MLP neurons of a small language model. Each row is named by its layer, matrix (up: input weights) and neuron, and shows model dimensions 128-255. Each number is 128 + 32 x the weight over its row's rms, rounded and kept within 0 to 255.
A block is one neuron, or neurons of one layer that tend to fire together. After each block is what it responds to, as a language model described it from the Wikipedia text at the highest values.

L5.up915 [ 82 147 128 143  94 110 165 109  95  93 117 196 123 153 124 124  85 152 187  96 128 116 144 175 115  50  85  74 116 119 177 137  69  95  96  68 148 123 139 177  85 155  39  96 117 167 153 107 122 184 144 127  92 124 116 125 122 159 179 165 149 176 126 143 103 159  80  92 122 118  94  92 176 132 151 110  80 102 199 124 145  74 130  97 103 134 167 101 126 126 120 167 119 160 126  81  82 101  79  89 129 120 135 119 103 141 115 122 117 123 154 181 160 155 181 126 105 126  93 143 104  92 107 116  99 140 100 159]
L5.up1266 [129  75 163 104 115  90 132 124 103  77  14  95 151 106 144 100  90 107 152 103 127 113 148 129 101 133 109 110  92 129 171 104  84 132  89 184  85 154 154 143  92 156 126 114  87  97  70 117 122 104 167  92 132 126 147 100 108 154 211 166 130  84 132 167  90 138 166 117 147  98 163  80 169  90 160 151 172 105 171 149 123 129 145  59 185 156 108  88  67 104 120 147 162  86 175 135 159 190 149 114 144 129  89 136 107 141 132 126 132 114 129  19 185  94 150  79 118  65 147 147 169 119 115  64 127  91 105 132]
L5.up1789 [119 107 176 179  81 132 181 149 153 158  75 102 142 104  35 152 142 172 114 149 134 114 143 121  44  85 155 132 142 141  90 108 120  74 125  90  99 156 117 100  98 140 206 168 108  78  91 137 119 115  84 132 112  80 139 119 144 126 221 158  95  71 151  92  81 135 118 151 156  87 196 103 101 138 119 138  89  99 106 186 204 134 133 152 112 165 142 170  95 150 137 115 168 141 159  98  93 159  85  81 163 122  97 134 144 104 138 113  96 120 116 157 144  84 149 149  88  86 112 182 144 145 170  90 103 106 155 132]
L5.up2370 [141 145 163  83 143 139  97 118 122 114  58  95 179 170 140 171 121 114 100 163 109 149 101  73 104  84  70  90  90 113 167  90  45 140 104 165 111 107  96 146 168 144 129 113 137 160 136 131 115 104  73  60  94 121  82 144 142 138 126 106  94 108 148 163 147 138 122 126 119 149 112 103 134 140 110  59 131 148 131 128 135 181 117 131 127 130 107 172 131 123 115 136 161 119 128  76 112 130 106 100 176 173 149  79 130  81 123 146 108 104 115 114 164 120 122 169 102 129 127 157 157 128 127 112 151 122 123  93]
Noun-modifier word endings

L9.up385 [159  59 172 146  88 141 195 134 122 140 128 168 131  97 108 170 126 144 133 146  56  93 119 196 146  73 176  93 131 119 159  79  79  75 172  88  88 117 163  75 105 106 123  71 129 152 141 123  86  95 144 169 139 136  64 110 124 105 137 125  83 147 186 132 120 164  93  77 117 175 122 116 115 113 157 155  94  92  57 217  63 155 133 143 100 136 128 128 138 165 122 179 156  83 124 131  87 144 131 113 128 158  86 117  99 144  73  91 134  71 120 159 136 104 127  66 133 106 109 118 102 100 147 156 148 163 195  98]
L9.up720 [165 104 126  76 164 146 112  54 124 170  86 143 116  83 141 116  54 102 116 124 125 162 107 134  62  95  68 100 112 116 131 157 109 173  79 155 128  95 165 100 146 118 118 153  80 103 106 165 123  89 152  64 173 153 115 130  73 207 162 139 177  50 131  98 100  85 105  97 147 150 163  74  86 123 106 200 145 105 124 135 144 116 148 122 194 137 133 108 107 152 147 164 123 141 157 176 120 129 107 102 127 142 165 144 146 126 113 167 161 187 122 109 155 120  49 104 128 112  40 151 145 107 139 131 106 143 162 101]
L9.up848 [150  80  90 143 113 128 106 145 121 102 111 121 102  94  91 148  81 177 137 122 117 122 172 168 121 132 174 157 113 116 111 150 129  91 123 123  63 122 173  82 147  70 163 107 175 119  55 121 159 159 116 112 113 102 135 106 116 115 184 122 142  67  84 101  91 112 151 145 126 129 150 148 144 120  96 150 150 156 146 124 225  45 110 135 181 122 161 160  86 105 132 154 148 131 172 138 172 132  96 131  83 132  74  91  91  76 137 149 122 161 133 115 137 168  65 139 108 138 120 116  67 186 109 172 184 125 118 102]
L9.up915 [ 74 159 129 111  94 152 127  85 175 139 104 120 126 113 135 133 102 113 196 122 119 147 120 153 154 111 162  83  71 168 149 170 148 179  99 111 113 112 147 154  97 128  98 145 150  86 144 109 126 111 103  96 101  74 155 134 118  97 175  88 114 208 133 157 104 133  97  73  92  97 177 138 118 103 119 125 104 123 111 127 141 126 185 164  93  99 113 156  98 164 119 177 127 116  69 114 131 113 213 133 109  97 136 150 124 109 130 129 143 117 150 136  81 137 160 183 155 150 133 188 103 108  72 127 128  97  76  88]
L9.up945 [158 134  97 142 143  81  67 101  84  63 156 120 153 115 158 127 128 144 113 118 107 164 100  91  66  88 108 124 122 166 196 140 123  90 104 173  86 149 146 211 128 172 148  99 116  74 102 124 121 144 162 143 163 129  81 134 149 128 155 110 135 141 155 144 163 113 165 116  88 200 111 151 100 111 110 178  79 119 142 110 130  83 104 113 139 139 155 173  85 187 118 144 126  87  99 111 102 164 104 115 183 142 100 117 206 132 194 179  87 148  80 111 110  67 118 135 158 131 133 113 113 106 125 131 128  87 153 144]
L9.up984 [122  86 133 162 199 120 129  89 132 142 140 112 118 158 135 179 136  87 136 153 100 129 100 151 121 171 150 143  92 140 135 134 157 144 166 110 103 101 102 163 100 122 151 171 159 151 117 130 137 109  92  88 135 155 132 146 110  83 184 140 173 101 143 119  92 105 111 145 110  64 132 134  77 118 143 126 140 144 118  98 149  59 128 106 179 124 187 153 148 182  88 132  91 105 121 118 191  97  66 104 161 122  72  99 111 194 147  77 164 109 115 132 127  80 124  97 165 127  95  54 113  72 116 117 179 174 149 152]
L9.up1352 [145 148 114  78 211  95 132 190 133  91 153  74  56 118  43 148 101 124  71 103 176  96 192 220  95 123 131 113 158  54 151 102 104 151 146 150 131 125 114 146 103 105 144 112  87 144 155  91 129  82 161 141 159 136 108 115 112 138 168  94 143 156 117 108  55 128 116 150 194  70 163 146 157 139 170 127 166 132  69 171 173  64  82 178 104 151 181 128  76 135 156  75  83 141 142 163 105 110  98 138 132 161 134  54 117 158 147 113 118 104 126 130  84 153 157 134 120  95 109 121 110  93 107 140 126 118 107  84]
L9.up1477 [151 131 127  80 112  98 142 147 122 153 104  85 151 141  74 176  74 175 154 171 166 119 156 107  66 175 121 107 153 161 190 116  71 149 195 196 154 115 179  80 129  90  96  93 105 122 130 142  85 126 187 131 118  72 168 111 139  93 187  95 121  81  55 132  69 111 121 152 151 166 115 150 109 156 158 110  96 158 117 109  52 102 137 101 120 138 194 123  96 154 147 160 158 154 113 117 154 100 143 110 172 203 143 173 126 120 183  73 181  89 122 128 105 142 113 126 143  92 119 168 121  34  81 115 106  90 108 204]
L9.up1892 [131 109 132 162  77 146  90 139 129 146 115 143 123 211 101 101  98  86 155 123  99  94 123  81 114 119 138 106  96 132 105 191 124  55  98 108 130 108 154 161 141 131 142 117 137 139 107 102 101 108 111 100 107 122 126 157 181  54  84 124 131 117 136 129 136 163  78 130 120 186 165 155  49 108 127 169 128 180 157 140 138  95 111  76 127 125 168 155 166 126 161 120 175  35 131 144  86  87 126 154 105 135 123 108 129 154 135  97 187 155 148 105 124 162 182  87 147 111  83 105 140 101 163 147 156 182 154 111]
L9.up2081 [ 94 130 177 152  90 120 101 133  99  93  82 142 173 163 150  96 103 133 172 179 134 116 129 157  85  95 173 126 104 174 120 104 139 123 199 164  61  88 163 135 115  84 123 128 103 125 106  98 185 124 164  98 163 133 201 116 178  76 108 172 132 189 174 108 125 126 139  98 158 134 189 138  95 126 122  75 110  77 124 134 148 125 154 166 136 162 142 170 128 154 133 108 133 100 105 140 142 222 138 121 137 135  69  96 169 141 163 171 118 133 136 139 175  90 139 143 157 107 135 176 143  43 151 162 163 182 106  93]
L9.up2179 [189 101 164 123 111 146  44 170 144 126 160  61 185 190  91 143  85 162 184 128  74 166  72  81  69 112 128 155  99 162 192 161 116 101 119 188 109 107 162 183 107 161 162 113  83  46 158 150  94 120 129  65  80 163  93 130 110 180 110 124 115 165  95 152 129 141 141 111 161 131 160 138 152  83 105 168 106  91 116 147 124  69 176 102 115 198 198 161 106 109 168 152 170 153  81  99 116 103 147 141 161 145 130 148 141 128 122 121 114 145  73 108 141 124 157 171 140 163  88  95 171  65 142 161 148 141 157  88]
L9.up2237 [225 127 144 167 153  72 149 145 152 150 198  75 110  80 111 187  88 151 119 148 127 140 154 126  80 121 176 128 129 140 118 170 113 213 120 128  68  53 131 138  65 114 182 135  38 130 178 126  90  80 168 153 118 105  91 109  90 146 141 132 106 130 134 110 150  77  75  92 154 156 130 160 102 137 135 140 167 112  65  88 128 196 114 114 120 103 162 115 172 100  93 152 137  95  73  63 109  91 139 117 125 115 158  66 184 121 159 108 132 115 155 116 124 141 123 111 128  99 105 145 139 129 130 180 134 121  99  99]
L9.up2329 [147  80  89 197 129 126  97 137 119 118 186 121 115  87 139 115 132 118 136 193 146 106  80 135  73 192  91 144 106  76 149 111  96 129 164 146 174 110 162  95 128 159 140 110 145 189 161 149  87 141 150 109 175  99 137 128 127 158 140 119 104 112 136 129 128 165 129 110  94  93 178 153 120  97 187  78  78 149  79 166 148  66  95  97 117 122 169 108 146 127 167 131 116 145 164 121 119 120 103 135 115 118  98 165 190  71 141 128 139 139 159  92 157 149 111 158 152 195  65 196 101 112 128  78 133 136  99 115]
L9.up2415 [220 124  98 113 141 132 129 134 126 129 135 145 180 110 131 167 137 154 101 143 183 160 103 138 144 112 134  92 113  97 113 154 105 172 188 103 155 175 169 133 151 191  79 178  94 140 114 130 141 107 132 108 129 126 146 178 148 122 194 139 116 135 141 138 194 124  83 115 109 118 140 141 172 103 150  57 143 128 135 139 145 125 156 119 142 172 211 158  95 149 135 152 156 187 113 137 155  83 160 164 112 117 109 113 201 143 148  95 166  97  56 152 110 124 124 106  84 115 125 124 140 161 136 120 191 126 125 112]
L9.up2418 [123 106 164 109  99 162 148 152  56  86 148 113 141 149 127 142 154 125 198 126  87 109 131 110 116 123  93 124 109  89 131 135 127  75 104 116 113 128 196 149 146 172  98  96 106 148  99 143 164 151 153 130 149 117 133 161 140 146 111  99  98 155 144 114 136 133  97 128 130 104 156  87 122  85 162  99 167 134 154 103 117 148 133 101 153 116 116 152 103 160 133 106 172  96 119 100 170 200 163 123 128  93 141 160 135 121 120 123 108 110 107  99 137  92 185 126 150 108 156 170 141  86 120 168 133 160 101 167]
L9.up2655 [113  91 153 182  75 166 144  99  69  90  98 102 114 135 153 112 122 134 137 111 174 117 110 159 151 120 159 103 129  51 150  87  95 140 133 108 125 159 125 126 115 173 115 174  99 122  99 145  96 137  97 163 175 129 149 140 113 108 104 180  89 118 137 161 113  81 108 143 158 151 173 174 158 127 127 164 145 180 118  27 171 133 114 133 142 155 169 155 110 147 125 118 107 155 155 187  97  96  98 120 149  94  66 133  55 161 145 142 155  90  86 100 173 114  95  98  63 139 119 164 150 111 174  84 147 174 160 175]
Phrasal prepositions, nautical contexts

L3.up1855 [100 105 172  87 151  83 151 119 175 168 107  95 142 165 135 128 145 154 148 148 182 118 129 122  61 147 140 122 122  96 114 149 130  86 173 170 132 127 121 160 132 130 103 204 101  68 171 168  95 135 171  92 128 160 182 104  91 116 180  80  75 149 142 140  98 103 117 146 151 133 131 113 101 102  90 167  67 128  93 138 130 186  77 149 172 137 126 121 144 109 140 183  82  74 162 162 179 158 111 121  73 197 128 139 141 182 148 136 139 129 115 146  97 146  97 148 110 210 127 131 183 114 191 125 132 141 121  65]
Attend/enter clause openers

L5.up353 [183 149 115 100 117 110 212  87 102 139 161 153 102  71  90 122  95 111 121 141 107 141 114 144 176 123 165  97 143 196 141 144 131 140 142 132 155  80 140  90 145 137 156 129 139 130 157 169 196 143 130 147 133 140  63 129 124 130  28 119 161 174 125 182 138  98 137 138  91 158  78 139 143 111 107 107 126 164 138 129 136  98 156  95 111 126 107 155 125 153 173 116 189  90 131 117  93 123  89 120 135  55  95 144 179 103 167 166 127 152 151 102 147  69 176  89 131 114 153 129 102 139 162 140 179 133 213  89]
L5.up1113 [164 120 113 157 136 128 147 105  71 216 169 171 105 146 137  88 143 129 126 131 116 119  93 109 105 128 164 155 110 152 114 132 191 165 134 108 120 146 163  97 125 155 145 108 131 105 171 140 107  79 172 135  89 138 128 141 180 191  84  89 139 113  57 189  91  68 128 170  62 145  69 162 132 142  91 133 103 145  94 137 164  67  95 171 129 149 123 175  95 105 116 117 177  96  71  88 161 165 121 131 118 105  51 142 146 166 129 116  54 107 123 135 174  74 142 163 146 109  80 143 128 163 117  99 143 168 157  91]
L5.up2542 [141 137 138 178 129 191 132 121 107 107 121 135 126 112 119 112  86 144 107  82  83 133 125 143 109  99  98 127 130 118 168 160 161  97 172 140  81 142 147  75 110 153  86  86 145 195 130 161 156 142 168 188 131 123 111 173 118 140 115 131 132 147 130 101 154 109 124 126  66 150 101  77 154 133 148  63 156 123  92 124 107  72 109 110 121 129  59 109  95 147 121 155 112  94 151 123 229 123 113 135 146  82 143 108 166 111 163  62 110 113 151  86  96 100  82 163 139 130 110 135 119 152 135 169  76 164 129 123]
L5.up2586 [165 149 129 130  77 103  83 148 117 172 122 146  42 136 106  66  86  84 129  90  85  82  55 119 111 154 104 143 137 149  91 132 150 149 123  92 126 155 149 101 165 148 126 146 128 136 181 149 132 150 123  96  45  94 101 124 110 208 132  78 175 204  60 129  77  78 158  72  76 175  85  98 204 136 150 127 156 109 137 145 150 107 190 110 123 150 103 123 118 132 161 150 136  84 153 163 109 123  77 127 144 133 108  81 135 138 129 157 144 101 109 166 156 123 170 139  93 146  89  88 151  79 156 153 130 155  84  82]
Final token of named entities

L3.up2541 [195  88 122  52 111 103 134 101 115 135 141  81 108 152 122  82 124 169 145 144 123 166 109 150 126 135  84 152 183 111 124 109 169 124  61  74 129 125 142 136 108 155 118 164 118 159 142 136 116 123 220 154 123 139 135 131 143 166 134 133 159 137 102 169 131 127 120  96 123 144 180 151 141 147  71 114 109 123 108 117 112 111 103  84 142 150 123  81  96 109 147  80 161 122 140 146  93 128  81 171 167 153 139 123  97 148 163 109 178 152 134  74 115 144 162 132 144 119 148 136  90 121 133 102 161 141 174 110]
Historical narrative word completions

L9.up67 [140 117 140 135 103 175 154 118 129 129  98 136 131 185 202 136 157 131 146 112 187 162  95 126 142 105  76  87 148 130 111 158 156  84 110 161 114 110  93 112 169 171 119  95 149  68 143 127 106 139 179 126 143 168 110 180  99 141 137  76 106  93  69 125 134  90 120 157 196 131 177  97 132  99  95 194 100 158  72  96 108  95 141 126 118 119 137  97  42 159 186 114 171 161  97 122 126 146 112 214 124 129 136 125  83 175 149 143  99 156  78 122 118 139 163 148  97  96 145 155 118 163 147  90 125  62 144 126]
L9.up248 [ 74 166 152 118 108 221 150 121 157 159 173 158 131 151 124 185  98 104  94 151 110  79  73  81 175 170 109 140 124 137  94 138 154 137 116 133 193 138 124 179 107 114 131 101 124 107 116 136 194  70 161 105 120 153 160 111  85 121 115 171 184 125 116  45  74 123 134 136 123 167 141 139 119 157 126 147 151 133 176  85 173  92 128  70 154 123 107 164  83 135 109 213 136 109 114 144 118 104  76  95  96  94 150 110 170 109 132 130 142 105 149 103  56  81  94 111 141 162 183 152 115 138 129 133 117 120 142 137]
L9.up643 [102  89 155 149 158 171 159  65 125 113 118 106  96 130 152 169 105  92 189 133 124  86 130  84 135 139 146 110  76 112 108 139 211  73 112 154 146 127 150 133 163 125 102 108 181 201 132  80 139 103 191  97 115 108  91 169  95 136  94 165 155 106  99  67 114 126 170 107 165  95 138 109 111 131 130  92 127 166 171 139 145 136 104  89 133 139 135  93 137 101  94 200 210 107 131 177 124 116  99 132 160 126 121  84  96 154  99 124 130 137 109 186 136 154 145 151 109 160  79 134 142 125 157 147 130 185 129 107]
L9.up969 [143 178 135 139 139 135  80 113 126 123 148 119 109  90 156 126 122  85 127  91  99  99 210 122 157 167  89 139 128 118 105 126  92 137 171 110 120 138 155 156 148 192 104 111 148 162  82 158 144  86 174 134 144 150 184  93 105 127 138 134 138 126 110 122 154 149 167 124  99 121 155 111 108  78 137 179 117 140  92 179  82  77 125  84 123 156 153  85 102 124 128 127 143 185  82 183 128 164 140 122 140 140 132 115 175 104 146 173 148 141 156 100 117 148 112 121 139 102  65 136 169 152 105 107 106 192 113  87]
L9.up1052 [127 125 127 122 144  99 100 103 127 110 169  75 115 111 101 146  87 124 184 111 106 101  79 100  96 196 139 177 122 100 122 126 157 141 156 120  85 117 121 152 141 145 105 127 101 116  89  91 152 154 174 116 162 125 116 133 144  95 176  88 122 149 100 173 149 114 174  99 152  69 101 138 175 150 153 163 126 158 143 139 144  86 178  98 115 167 126 166 105 168 110 106 174  95 182 118 178 117 117 136 136 134 216 180 161 129 121 161 130 135 129  77 110 110 122 162  94 155 110 154 133 109 136 125 108 171  66 191]
L9.up1327 [131  84 174 194 171  87 140 113 120 167 162 139 136 102  84 163 152 113 126 123 189 147 100 164 168 107 120  98 140 138 145 156 121  98 137 160  90 143 151 186 130 128 150 103 137 134 143 120 170 117 189  81 141 188 168 124 145 166 108  67 120 140 103 103  88 140 152 170 120 112 111  63 163 118 137 128 120 117  99 104 113  89 184 163 110 163 188 146  97 140 102  81 137 101 128  59  69 138 127 125 149  92  99 114 185 151  96  80 114 169 146 116 136 129 159  83  92 119 135  92  88  90 117 109 130 164 210 116]
L9.up1413 [109 134 161  97 139 122 139 158 159 158 130 107  77 186  94 131 176 145 126 100 115  81 140  95 162 105 106  78  86 142 147 122 109  96 139 107 220 147 135 122 105 115 190 135  73 115 155 143 167 144 149 102 135 108 148 168 107 112 169 137 169 142 138 128 176 127 157 130 128  99 160 112  75  89 119  63 171  60 130 110 113 126  50 120 186 114 172 135  81  67 104 160 118 149 108 126 192 134 147 169 146 153  87 149 163 197 142 130 154 192 126 135 102  95 119 148 123 162 122 148 157 106 108 184  91 135 163 187]
L9.up1573 [ 75 132 161 104  89 135 136 143 128 118 140 141 148 178 147 160 120 116 110 139 104 127 137 102 146 110 165 126 209  52 128 121 108 113 182  72 151 107 167 103 144 100 143 190 112  71 124 153 136 105 114  98  84 125  87 159 128 107 108 119 138  88 105 133 132 163 149 115 130 124  94 132 132 126 129  56 136 146 126 164 129 169  96 133 132 159  77 142 213  86 176 108  94 135 114 111 134  72 128 137 120 193  50 118 119 129 123 108 146 187 122 125 113 115 172 142  81 157 140 155 134 132  89 128 118 162 160 102]
L9.up1591 [111  59 141  91 143 171 115  89 127 168  85 128 102 144 176 127  59  97 120 118 153  77 103 103  62 151 136 140 129 175 114  83 139 157 107 143 132 124 200 131 174  87 122 146 160 147  90 166 131 128 137 199 111 113 132 148 137 129 126 101 138 143 110 130 127 137  87 156 144 139 161  57 134 154 103 119 109 105 125 137 124  99 122 107 143 122 157 131 115 139 127 150 189 116 109  93  91 125  94 109  97  99 110 172 140  87 159 141 112 205 134 147 149 110 108 144  84 148 189 151  98 120 119 110 138 176 145 106]
L9.up1592 [120 158  90 139 115 194  94 102 157  76 154 129 135 180 144 144 103 135 129  98 116 191 107 168 133 103 112 124 178 121 107 115 145 144 115 181 120 125 144 144 145 142 148 193 155 121  99 110 122 140  87 120 124 123 136  96 106 148 152  93  79 120  73 145 100 145 146  96 153 130 147 134 171 121 123 170 113 154 120 127  75 104 119 120 152 112  60 151 120  78 121 105 111 103 148  82 133  77 101 150 117  97 121 111 131  73 142 155 143 123 186  90 111 172 166 181 156  77 118  98 150 171 167 135 107 148  92 131]
L9.up1706 [ 68  90 120 153 153  89 136 123 126 143  86 182 116 114 136  76  89 105 132 167 195 104  87 120 152 117 194 100 126 112 105 142 132 153 141 116 112 113 136 183 114  96 142 151 168  84 131 145  85 148 154 169 123  75 142 134 112 176 119  92 184  68 107 130 152 119 152 123 106  95  91 154 136 153  85  84 173 110 142  67 136  89 111 126 122 101 123  93 120 127 126 150 127 141  97 112 119 110 131 134 178  94 127 134 135 146 125 149 123 128 182 111 119  63 114 116 166  73 109 193 123 180 120 149 125 172 115 118]
L9.up1865 [ 89 103 174 112 133 154 123 105 171 179 171 158  68 155 151 121 113 151 119 138 158 177  73 112 101 107 166 133 191 118 139 147 111 168 136 136 102 167  83 136 167 149 151 175 152  89 158 153 155 126 155 154 137 127 165 113 135 124  98 117 157  86 114 156 128 165 189 131 142  78  65 123 105 111 151 152 117 114 124  76 150 141 101 173 137 145  95  74  31  88 122 174 120 142 141 116 185 183 141 144 172 103 150 141 124 153 115 139  89 113 175 106  72 124 103 167 117 139 128 134  97 134 148 131 159 143 128 148]
L9.up2129 [137  98 116 128 143  62 120  78  76 132 149  99 190 126 168 104 173 172 194  59 113 104 130  66 121 131 142 207  90  81  85 142 141 174 143 192 170  74 159 105 179 149 114 145 113 178  99 150  98 141 167 118 126 105  72 119 173 113 104 117  91 128 120 123 117 147 177  77 127 155 115 101 122 140 103  65  75 130  82 130 138  88 119 149 142  92 122 120 107  80 111 116 194  88 158 100  65 136 164 199  93 155 127 133  61 156 179 117  96 155 104 150 115 129 115 145 153 179 140  79 132 132 140 141 123 155 138  81]
L9.up2270 [ 80 124 167 170 157 143 107 133 157 127 139 140 158 171  50  62 148  77 126 156 102 125 116  82  99 155 129 181 121 166 118 122 201 108  80 129 119 148  57 135 159 123 158 155 126 103  95 207 126 122 146 112 126 132 123  94 150 195 121  93 166 118  66 124 172 103 149 168 103  94  99 122 134 125  86 111 139  98 145 100 149 130 168 163 123 168 168  90  51 112  58 138 105 150 119  94 179 116 135 184 136 151 142 138 137 149 207 133 171 126 125  65 140 132  70 175 146 127 178 116 128 162 171 135 181 153 102 152]
L9.up2427 [119 114  66 185 138 152 165  90 191 150  53 153 112 129 119 129 156 153 147 133 138 150  49 156 154 191 162 153 178 148  99 140 120 166 112 146 132 154 146 127 162 129 131 132 151 147 130 142  96 105 118 113  71 164 166 155 153 116 103 142 125 142  67 126 146 137 196 174 100 102  65 145 155 155 178  60 150 176 172 150 143 165 154 170 165 126 109 122 157  79 125 110 120 117 187 135 177 132 102 178 127 138 116 168 144  63 106 120 125  73 150 127  34 187 122 129  95 107 152 134 169 102  65  91 121 190 103  85]
L9.up2644 [108 127 110 126 108 110  38 191  99  83  48  99 203 162 173 116  84 129 118  84 134 127 153 125 125 121 154  99 181 104 113 174 118 100 120 124 128 147  97 113  84 106 150 128 143 100 119 122  87 110 139 128 143 106 116 130  85 105  74 152 165 102 123 128  84 134 132 156  99 120 154 143  91 151 169 102 115 143 134 145 167  63 178  49 148 101 186  90 115 136 144 113 121 128 157 150 192 146 158 103  89 131 177 103 110 103 104 179  68 168  80 135  72 109  92 143 128  99 146  92 112 156 199 109 119 125 119 143]
Phrase-final completing tokens